config = dict(
    n_layer=8,
    d_model=512,
    n_head=8,
    n_kv_head=4,
    head_dim=64,
    d_mlp=2048,
    vocab_size=32768,
    activation='gelu',
    norm='layernorm',
    norm_place='pre',
    norm_eps=1e-05,
    positions='rope',
    rope_base=1140.0,
    rope_fraction=0.25,
    qk_norm=False,
    attn_scale=0.125,
    bias='none',
    tie_embeddings=False,
    parallel_block=False,
    init='trunc',
    init_std_qkv=0.0179,
    init_std_o=0.00448,
    init_std_up=0.0179,
    init_std_down=0.00224,
    optimizer='muon_variant',
    lr=0.00477,
    lr_mult_qkv=0.5,
    lr_mult_up=0.624,
    beta1=0.93,
    lr_head=0.00436,
    warmup_steps=200,
    schedule='wsd',
    decay_fraction=1.0,
    decay_shape='linear',
    final_lr_fraction=0.0,
    batch_tokens=65536,
    seq_len=1024,
    doc_mask=False,
    train_tokens=670600000,
    steps=10233,
    dataset='wikipedia_en',
)
MLP neurons of a small language model. Each row is named by its layer, matrix (down: output weights) and neuron, and shows model dimensions 16-111. Each number is 128 + 32 x the weight over its row's rms, rounded and kept within 0 to 255. Numbers have three digits each.
A block is one neuron, or neurons of one layer that tend to fire together. Before each block is what it responds to, as a language model described it from the Wikipedia text at the highest values.

Description: Token right after a person's or thing's name that begins its predicate, mostly was/is (Gomez was, Paasikivi was), also commas, hyphens, "de".
L4.down386:134129145108084179087093109099120107128103129134168115137150180095117172086120100169159170122145160146068068066127116138141130119093072125108155133173123134170135129110180149176176053160137128100119136079155147133130088163119089163167121099101146152151103143168105150190098089109056165077

Description: Mostly -ing verb forms and action nouns naming an activity, often after and, to, by or a comma, such as burning, operating, reading, handling.
L3.down124:155123136138142137124131082110151118152129156120107129133040080137080181157152143161155151129195110161192063097153140130068116136113103111101094174081109143165080115156156088121098128136151104141160170168122073103103176151085100154041133142128082124124173114147109126088154093130156177127
L3.down244:144132151154143102125096116164130077148107065147163141101162145115146129198113121142158115157118104141193141163123170156169111079120112107086186107099136108121149087143100058123032115155079062167123049110151127141170075169125184115079105191175086120076075128130168133109149157109165137071
L3.down552:073118091099111158146094121120133085083169117098128149146133183135074116173145106139149138102132092158106128156122164149090155177148091158168151146130109134134142117148185142137103125146096093084135155160163126123144132159138142202105092122087154148116151099120127152095119112132064112095
L3.down568:128099146053084143119122108134129116175162122126114119114133093100122117143147116074181123108143127171233127162118155150169145178108161122183126113161085121147135085055105221114072074097130127157121116150202115121138204108143127131125152116107095161076193141185174127129157105116151176117
L3.down626:141127118100128176142159145109099098202147185185147139128186135080159123110148121132172130115152158091133162123068144146142088158139145151145065138159160107126098098113126157059139130176132122111142097100129152221107118121147107179076179181079167117120170138128145119160121129148116141091
L3.down681:110070140163072141122138155126100127121103108174171121138139156151087123133133171140198190135121102136157107144141128030170122144206133136130111118103158145111101158105162140107134125159075114109116108153116057106162150090097136152143160121147103101132140100097109104177134148176120180083
L3.down1553:165104133097157074160107082105064093114170137077184124108145122111123110151120128114118123182099151131139100162133133140100106154109155145045108164103093147094096108128165104202151110123186161152192140151163106096059140133132099133145124114110190110120123118134156123196054049085162112092
L3.down2022:093096224203075187123069137167164083141133127117134096164123207130185125155123155177161168150146139119131118122091117091115115143091177114131175090168152100125163156144092107143130118147114116156109097053149147138132101164109099114069121151134126148116179070115152098194100095140114132138

Description: Continuation pieces inside proper names and titles, mostly the possessive apostrophe (Saint Mary's, Kirby's Adventure), also word fragments (El-bing, Bea-ure-gard).
L4.down1926:110111141133085067134154114140192145124094150075098127102154128079138157154071151136096174083157115122042186097157081148153148102140149115143154143157104172146086102128140197130103124133165166139110116191162199164137136142106072136097092163148099077188140141101167149127134123137113084135

Description: The leading 1 of four-digit years (1994, 1980) and the and/or/hyphen linking paired terms (Early life and education, intermediate or paratenic).
L5.down206:112130114082157157157148112169172144067158126104211074148124137140114114091113101193134083142115154110148163161154156127147086142125080181178153101152140091151171117145153156130093112076084154113103145126145107098168092122135128154130176098214136143124109111127107146074112087109165144133
L5.down612:135112142113137150096091146178109089119130102132122124122144155108135139101149100116126133147194129066152111101132171114157080137107141072140193044152111100105121086173100151109101190144144113170121092111137164067100152155055128107103087149155090129116135137156132128053084122119116067182
L5.down892:129083090115090160137135108143151113136147152103089127066127105102168157106123150082103134215143106146093083150116057144133130092091112092133140117136080134137142096171140121091126141136126140140123189080177207140087150140177123174105106146127129107129125116070145159167144081156145129108
L5.down1015:090113070130113116117144107183117183129124165133119100068114158069144191132142106146117114114123133125141142091144077103149104163106100093102134136181167177106119156103116113146181114092160122185146104180072185172116082138117187129113162080171121056143172098079091117153147127165152109161
L5.down1193:151117146174189127117170101111147080150108156100170158173120133128102144115099093145101122087123125107116139101133102124150108187090139099125119180180088193105143079120126163153117146055194107148119102070136208160186089144103137069191135142111173118115070071151142131088104087154107132105
L5.down1652:109166147148115116117058049101122084178129141107121134179085090130089137123089154132161111101103140149108150158156126136098182161152049102127168100091114087132119187171138156112162097161060159094137113119103130086152139110114112176070126094151148145088197147105137110136134110139177143133
L5.down1740:132126103120084118139114122147125145139169142096123125144128145091070112152123101120124075119185125113180116162105165115167158110074088073136123160115094122213134168093178126120114107130127153149117165117072168116160100150105117163141153086088138128179157151158162164186129099109115180106
L5.down1804:105084147106173172132112119178139149164107171100122146202131147166144147145085141167160089108111090148151111149143062133110159116184162112098092084157127144138135153127126156090144119148143137174092141134079115112153078100156163137036133090186116111135056069137162077076115155186152070159

Description: Commas that close a complete main clause in mid-sentence, followed by and, which, but, or a participle such as creating or placing.
L5.down170:143126112208102109146212144134140093099144145063129106054113189137149146129169192094098117095094093132072109104153103133164117150079125114121124170122119104072094133069152104103069137082112135086086172099136120149099102130145146116063125161197086156170139149073157145109165133069134095117
L5.down236:144077140129133095167115118144166105100090183123132103112071148054200148167157141124098150113170145082110148074169104076147072130150077093138146153202140092174128121175124099107138112110051068153090121150177188119161125145116155145049114166121160138147107139057114165133143144084125161106
L5.down488:154159128103166164154061105154112134167120080108189131103125136124124097092177096157185186104145122145098159154104112105133130132123122106124132092133130102130144128123146163106135065122100083167163160178103138114160145087155187142038124087095130137167117169146121075165154136119130160120
L5.down1037:101140082114128085155136117136097094112165151100098122036116176149136132120133166183083144117147142071130139093176146083144148201143129166095086106121148203134180102164119117130120125078142134136104118172110162101132124159088137138140097103160116133109161129146122094191130135105118136124
L5.down1087:152136159118168079112120141141125132104128129144068112096121160136089118129101176159115171126148146134096114160149134109099089143120087129152154129141105111162122098187122113091143144117085102126126106193146149099119143124144150160075135100090112124123129173134116113139123099132161118093
L5.down1312:115135124177129133134129094094121120138116099122109186153124070134060086083080138117146181187145095101138158151102116132142097068143059122131170111108121142102173147118148141096063066074121091113094086101136116121132101169071105124133122036121123098122062112186230112107115135094095178116
L5.down1445:108128082186151073161101114079122143096116146152150131085156141058121148090126110098108159125093095131090094141080153115167126160052222189151064186156073105152133119153098062131110121082142068098082132156157063071182143100101099130145120125060152122135116121172134097084136116148168139141
L5.down1584:102127153166165056076102136175159142101065088104089088168100085124137139084108127105149113143087141086098090145152154129095139066132143121140147110105122149150160198180121141117119115102156085101083092125125066140156167131134152123093110156067101092122123152186096128207150105108141134126

Description: Words inside multi-word titles and proper names, mostly song or album titles in quotes, e.g. Got It Goin' On, Smoke 'Em If, Deep Water.
L3.down41:120133126142153125118179102156132139075069146087164074126175072111152107162189099112115169137143115138091108102089078125135163067133094121073067161157136131203086166180104222196081097107164136153135110133104170103142119173107170098090190125116102082094139062085195135105176181115146090133
L3.down280:117111141122146134106096153097165113125093164098125168117177123153148106178156091112170168150096181064130110147072143114149164149112176097119104064092150126108130117171099126164100163092140166135157105086063134097147106132097102075142164135099138159139069133116133089120074148143111123113
L3.down295:111084099093070213107097108151135109159120078096138077122191107119135154149184144169183078142119087131079185118135111095108132153111127107128119061102172130138072148162123126115112072050110135106085121143096094164123056172141148125167165101197168157148086155122137133146155124175159151100
L3.down334:165090130136129158154142155183145096087120152166187135147154119175105160118096105153143098213116148115076098163094052163132129135107171109110089118051202130140161094141147141135083126092192085204044143073084149120142114134119113093099181140117192127085129197135140168192142116143114134119
L3.down581:141056133082135146105091105145115113148121114100100202138142067108106127112172100060121110133153154096148086080153157135111124136117138203092058148116097136125153137128116108167193130112117132123152099070143162085094090131101138087139134111083089122130144128097060110189088124139119176120
L3.down997:152152162141085098162194154127132147131059143067104123171111113125137135090143123076142119113112163103119190139179156095070084133153075116102097104072156098160134149138088105192131129116162140147153107118109141155188096144129112145131141131098078143200152081111116147149212114106113142117
L3.down1767:088111149090144154137128151136123127143066156113123120107093112093082150166065194167114192155134145090151028143165164143135107111103083130163156114195064084075090090125115150189132118116183133108082122101111137205074168057133109142055153139084107176145141125059089140200135197125172177118
L3.down1787:129142114151146132103117129146159133131121107075118107182124182147089111115105150129096126122081158050080116101097070107186130171140114077085093087078114079141077078116079074073129092129136151095081098113155227145157167112119094136161126165184078110183157176162123102123221120132152088102

Description: Main verbs, mostly forms of be (was, is, were, became), right after a sentence's subject noun phrase, e.g. "The game was", "KFFM is".
L5.down147:122146165176113084115146155116134147108125159127106130131136161153184090092124122114087142116087149122164086197185106105116108109127122126130089116161158085082114152089112147126107124155103133067122099064105142135121115120119128082055101136121125161042144060109138141178128112157180203078
L5.down252:073134154151107127174135139168142127105156131080137146136141092098108136177146153086088086103067181098172147124177087133104105160101122108123089074160153128130118106154083138106049133155061060145122131127140128119192151078148148123123130142138112165080165088144120110140178126128141124154
L5.down1042:164114107142129149103144157144158118131142109093140094126145154195104151147153125124078101120097137139113106141114091157194196132132142111163108128140061118129044100169124175112160096067123153115190168114103161120133091142143125114081172145194128060113162120163103141165142178124123121061
L5.down1234:109155117102113203168154129158125086073081082154168122092103142104135110126060117137112138155129086141094107070074164132052148071068151128108104063214159143107113150106151153134125129119126114124131166131114137143176069052197098136120134151095132136162130101145080149107067147106160146174
L5.down1315:083101089187124133099122135166091123088083170108124112105090136133066122110103092148096067171099127164120092158107120127153157202150109134169139109133113149154142127111134109134125195190079123105181146146174170153118166046165117128162128119096152117150145134156152097129106128140106161082
L5.down1319:198107141133109082125197126099061091126108127108129181094095142119210129147140151120161121076109134124147124082130107135118097145106188116089167119152125130081121130138140182153139203113120150145126073091090167112121130104155132183111109194108177158164126145077076138113092158157041163166
L5.down1358:100133043128100141204166140183129138145152097123104116172167085141142115110140149119114114125188180123193115147119134141116184184095136108114114126178085174101068126151162152142177102091120098152199158137155151135076114094119131195144128084057119154118148072131077162110049082098075108171
L5.down1664:085136131122087129091092169242146132128142094136139153135134076137126104108126108063157159139138128134128135128123071128146088150172099103117119203126114141130146133170122136062169148154102078128081107116148142095153105074152153168177068130138124114126165091164158123136110116086103113138

Description: Verbs right after a subject, mostly was/is/'s/be following it or a noun in reviews and descriptions ("It was written", "it's a pretty"), plus some mid-word fragments.
L4.down807:170121146112136105123147126091191145160118153140101185074157130160123105084165112167107147072133110139131170101091137100226136185130091066104102108147103145136132085103128162080110098183123059115134100130152124102132118085126186102155063116102111132146108089120156144073064162146110108108

Description: Apostrophes in contractions after a pronoun, mostly in quoted song or work titles (We've, I'm, Don't), plus scattered mid-title words.
L5.down75:112153116187077142087179105149131119087131090133193104184111142138135122192132198099144122097077133151108122113113130086130137065090173127130165161165106167195146156097112089115130099110071106141081134134156122141105125180157130052111114113152131130147084189190087191176140125159206153101
L5.down577:140166147157119125058140093167129084132170144139076123166137090130177157142131112128099104132121127162124125152128106090130091125153098095124144168027133151129193107169131097153125042091152121140101125162168123138105145140167186110178157165117111100125123109126126168119121129153140113152
L5.down895:142125185167116097141135110127124108128120114125165117145165140119107158108099094151200142166119119136098095137075123155117126196111070148132082078150118149168094140103103106086086072085142170132125160127096131140090162134142077189099150181117147134101119120141110166125128084168179132121
L5.down897:112114116094186166163095125117131085094102199141189097134119099138155090144128129120113177107088146150096127119201140164099091102122117118106163143191118143122129128109143144090152154122144125126143136178125112105102193173162132143069124126077137108118091154122124130124140097136114105113
L5.down912:185108181118171099149155107141095150145151142136125195148109082125187143101124116136129129113077101129177157158163094100146091102102137124123074097126150101129096084140067106100155132096139117153088043112101163137072151142134100124153052132103177112110132110198150119145172172129147161109
L5.down1111:132099155103092142108149133137152110088122133133131148097125090150095056163162144129136112167151138118061107188163146072131127076143110139146076130117184184125142135131149091101113035139105134087080100078171119091168099117137184149116124108135131133114150104172146130139123136092120156126
L5.down1595:153078109172112121085099187162098095143133160091142158097158129144111154138124119131096093091184164165098145131089082097107091111136141197131118171114089125071063076146093078116168125092162086174097145127126126148147186109096185158167126127164089143155131090100161117138182056172100139091
L5.down1816:137165155138154118144186131092185211099119135151141151093104176136149176143198147095119148132126140133129133151139148123141079169219141169126087216103152087128111090110155101078132126125149164148163121139148129116111172089097127150195128121066147132172141193080071207150078102090133116136

Description: Pipe separators between column names in Markdown table header rows, mostly sports standings (W | D | L | GF) and election tables (Party | | Candidate); weak scattered prose hits.
L3.down107:078084143111107140208125101143133080066163123117125141097140127153129173138174153110098113173102106146114108143116084143122129154078109196068115135158074113116149182170142091075140170101212137096141136101130130110097149128170120126100138144115154135155086143080091114085167069110136072130
L3.down691:152158053097095109151126107106097082079086110127111029155130108114151096186129176130118117183152145207136182077122107184186106132143159182128137180155089119149123170173111125131129117128101144130096133176144096090094095109116132113000106132190171152127145159127130121135139128098088149157
L3.down912:093154135158155117166101086150120095110151178130110074156150080129164145180160146147169115071083128100165152103146079123118154147103139107132166069130148133136131120139131187167225135151077130078148124104173119118107120132083200146160128103154134122167141100129092115134112065094070158085
L3.down1366:105140114178128106093137119103165151118144143117183122065125085109099153131131118170089119143159149098153199101128148128139127139163148102120161148126113115130144137160070127112133150155182188103094083104095100143109157186138078121113170120176138149124129134148094077089124160167116136127
L3.down1377:160142092131084161119152118085135187067187105098125135102157145094084167108125132132126173109195080124095139169174157108138135111208114150177071155132147149102081102041116190074068120121067126160116134116128125071128102158136141140091081150109130151039119112101096175145089124121170132108
L3.down1453:179148098144094137130151136123138111114164076113121139137145123115144143120161211139136152066124098104075107137157094093108126116106139142155118185184117131119095112097139145198161153162192141090160187174104142117080154135120119111159151142144171110159120105130068126158108041142114113135
L3.down1826:104141148070178159127170128125120112143137140107094139155079085123179149135194115136089100139124100130137155122101140137094066103152166115152153119123100131123142088161119135141143169173073125139176174090101108154166121129081158101128118140162114126139138133136130140115139082151113103094
L3.down1896:141109163089094142114040135166144154121147080083121145154145140125134162119083170065109101174162165122094145102145141137163111118151186177098100093136113107104110121142143126042107178168125136117124119183076130117169168158137151116194135153134124099147149175138151113092146135129087132232

Description: The delimiter right after a person's full name, such as the " (" opening a biography's birth dates or the " |" after a player name in sports tables; also name pieces and titles.
L3.down11:167218168127149111099114154152099129113126097103143138116164168077133095088117108160147137175131150169111086167165129168100152139152164081120141129137132087113157129122160163104143095111138126156090128126114141126083138132086087102107114119106081147158096115110127130128142127147159115119
L3.down146:144153175089102099121054064083111132147128109167119066113162106161155171131099111090194111110170156122122108174140154156129098147100104115094165137124101148137123105112129142153178171118085076133058178182130119093140130161167170107171110123210123086081188102154122118129121180070154156089
L3.down394:176138179053172220136071107147156141192109152087127168125128163089124119153131140158140093112102090117125119133074116103090096137097133102145125186118123143079158139041154131190067151112108128094094074150147112106113117093129082159126134108128125153136141095161146119167145143091096185100
L3.down526:081168138125112137125120061135162160168188163094123098116164167131093157145170187175117124135107128105201119096179121110096170098178147034161150133123155141194173120117124142128064166128152135139137157166134074197050115174117082134119091118149104155130144098118149090165141163114073153086
L3.down833:170164163106129114117115114197100113165136149147143147135148144168103122184145163147116133182116178135129073122106108133161118166093167084110125108170070133142128102128117142195182166218105139110163086102145139181081162137130146099147162171080130133110127140144144150102187091082129104080
L3.down1232:125079144124146161112109120141112151175055176176119123097185108110130126127136100119096195110068124164150090107099149061128080111134091103097118140078154183073172073108167079168124120160119121088127145111138102133128066181163122115150134133148120119153147099138101144123126142161139179165
L3.down1631:126100160046107128143151068122070107153121079119116124132129174161105148157091069164140189122132142121159142191102164178140121108169129115103140061159131136106171053139170176154085071122131102108086142121116100108134116088111104116101138144107117138198158138137155118081116102092100085171
L3.down1951:145123126169135167150154100098095141135121150088141108144084156104121164175171100147130121094117114157130130092148083163067128140122155081097128146185114173175128109119159149219059105089158092091154064139093145105139118105147076164085126104098155145148112170143147117118170087127053157143

Description: Main verbs of a clause, often transitive, right after "to", a subject noun, or a relative pronoun, such as oversees, abandon, drives.
L5.down106:117146152114111123118134156145146148150081164054083072133157175124099114135080115079114179101133148144159169140139140096123114149169134133097176110127124143171138106164102102121154109097136159099142178112165080128161067173091136110103134086133131177151076059119155160154093131179140093123
L5.down125:129161126090214171126121123145136147114126151183119140167162064140112101107087125161158141111180142121130071115131086120193184095155071129190157103199080172177103104100131094094138053092087152090119146123122123163064088164110145153112062140094106091065081104121149127133171111131129112165
L5.down134:098097165100115136071143130152130109148096099158146079161096122154081101102077146171065167075180070078125112143134077093107136129121084131084086079137129150132136121124072160119062144203110110113137145090096117148155160181099162057136120111174090118099113124092147129112106152140146125128
L5.down451:164118124122118158121148136134118132151088199164218076177163117144114156108138113140148146174179117117142163131122093125104079107188114106135139111112137079169075136127138160164141129120159129145194127126089097180131119146115086091027127126117111129138117102157136082128199110167128079171
L5.down764:097092122083129117122082140098133146083066166146112099135150135163129057077108105126123133071162120095111117130178096129129135123121079135150115070140116154099099135126128115130066153199087146103078210133124066174145189099078169126070098178150143129101124104134128169134147147154132126060
L5.down804:146123164114107141130126102169141157133134139132086120185158145190116108121023092136080145114131128140151116131162084175091150058156101123107143046145092147086089139152107139144124175135111129172149136092140086125108096151090202088143153108158134095066113097102187131176124141201123125128
L5.down1838:108086120113142110115106151163134150137132129181151086141146155162100099145093106113149140076108150114069100137170122165086106083157103132139117053158104136143130129108131145121086096145124123098128149163134102162137125201063159083110091097111115084060055120153175155143129159117153133143
L5.down2030:077136111143124134132131171158149108149188065153164111102151195130089132148188103101150159158139087128077066151138153066062178134143078134198123075100072129149100156137106155122085041146133175054071122139122104137163106139154188139100069150167142137094137162183105147131097153146109211131

Description: Commas (sometimes colons) right after a long finished clause in Wikipedia prose, before an elaboration such as "which", "although" or a list; weaker on final year digits in lists like 2020.
L4.down190:136197048141124116137136198151054110102128140177114169101115148116140148155071124139141133065117120129160195184154106133110147121095158072170118125085171115072174151149169152095118118093186085140126156079131173118160123093113161115187081137155112152171102091145173114110120128096114105115

Description: Verbs that open a clause's predicate right after its subject, pronoun or comma, as in gathered, invested, led, earning, brought.
L4.down1100:084139159083094122063120151211109147126159100169129113127154092138085103141081110193136156090152129054107074127123124112100139046141082150128155119137129152175134145087140155129103103191095105107113136129137112121125068170105170115082086107148055111071113081158151159167148150164119087143

Description: Commas and similar separators (colons, pipes, closing quotes) that close a long name or title, often in citations and lists, e.g. "Dictionary of Architecture," and "Red Bluff, CA".
L3.down27:168112182158071106140062101123113109168100110081159114119107130118080113151174111104112096082131160148118148101117122127140131117090155208112176147138189177115082086128099135124168176147140135146160055113129172159116157112094093083179178134107139156119064152086110104117131094151062054173
L3.down112:107158167083071167170142097150120114119114113065127149151101135110168112113152147122152133112137107174165129055116146142162188110132154099137079111093134133147126108146141077183076136117126114124112125181149203153111099177070132115119141112107098116143156136152140116150137142144087072170
L3.down162:108078092095108153165062177150163086120190075080121143114163208091125110079107160044167112147171094181219111086139069191148131098112111144101101073081146111154150138179124127145174134119129150158122071094110130094138157117189183136181109110114140116104143163171162156161154148158125130040
L3.down259:134129175073133131110158099109126178121154076100127115108142190089153163146180133121060123145102138154147204110158108140088112123180134106097148111085190167148116080123148095146137125126167102111122184207120151089150124145136131167129176112152079111154144075141162160187147131102139116154
L3.down539:174174128192123129140062134178094183113086132081133173164139205129146127147126114144133141057127185092101143131156132066165103168151112113131119093093124157150106177103129127114131166113115105087096095167153182138129170130166151139130137081115117128037141127136102098198174156095144038105
L3.down801:135164137146139156058106123092142161129147168132146139086130239111105142083102115173137125133170092143161115107122083137150154128178146126162147084132126159154105163114144112165179188190130066123097070130109118139150157167149088105154115117118138119137131129142090156166181156030114101137
L3.down891:123139154129072085194149112146164083109139062118142136117136156115135149138146140120051096073135128113142146153140158136080113118173098103113124104102103161090130166189101187122101119149085116062172095106157131178150097162092127065119126176190133111149155158151185085127094111118196200147
L3.down1678:155146087110163147101182068133134169117083061151186119188110179161148117165107132166099142132105156119095138115133150132137136129167135118127181079174098090169112098104104090146159095128149104067158120155117132110072053132100161117098116153129120123116105146136121067139168101115107101117

Description: Newline tokens right after the sentence-final period that closes a paragraph or list item, e.g. after "…Family Tree." or "…in 2021."; weakly, digits and names inside table cells.
L3.down62:108104098131134139084181080085110067102101103110133089083162197107110166189076123093130111086132111149121142130137102157150111084100158076194135142119109120116141195126110126108164116085133181108141126106154120114154108139100087112071138144130123137156194177122173094083136141094137077105
L3.down293:127111063038091087143129134142120104140103116106154131104020065175133118130131149090145164150171139116177176124189105094132137092100092070139118124059217141173125090060128140126148097132166177062073141160125088136107142179114076112065092180080167122143117139103137156123121063145152087151
L3.down565:115125106106112126109152121139168147081098163068076120061159140124113078122144145142121176074110108151159108081151132155158113100175135170152113121118089106126092108131196110119141144124172145121102196174118134132173128135092122101097130187167147185180132145112161152102092107122127171130
L3.down854:143087201111137140142117097098063112153071128127193169094142018140098135094170127145100106093158098177125136117150085171133136181180115097158143157129181139126153154087130045123100118175150189117154146129063133173110075163132129104153145176101043089131129173081120143143152142126151094126
L3.down974:120129135159140119161113127155179144174117079132126141080097105155052148113130129199161166141144116135185161081207158130088136098149162095147117080037183132093081158163153123141151165117162136095095156175143114171105132114132154168246146117082102093113188154160176163103186176088070078128
L3.down1096:123148100098133156132129199151127176136118118062111164094129071089096113111156141136120155105145154147137098122130154165139078075141142162110098109106122084145117092094135117108084100117145146156126156135135121148108094126120140107053118100123155178209170179143116092120157146073114125118
L3.down1241:102146131060143099211168085154135100117155080144095133169053106133159150147115177151118097146117117104105174061159165141098162145094105105096099133098106126113146130178123099117148146096124087185100164141106104139181171116123233115059066127142078095148153140134184115142177218055164150145
L3.down1306:101145117126122208109085135149111090204139110139185091160127110129080062172121134099165098124207092125112177112117124177174115078157126101102132158144122122174140143146094111134135148154123106099105118114148184098078108122106092119083110148138172177144158146114121048109076141087129141140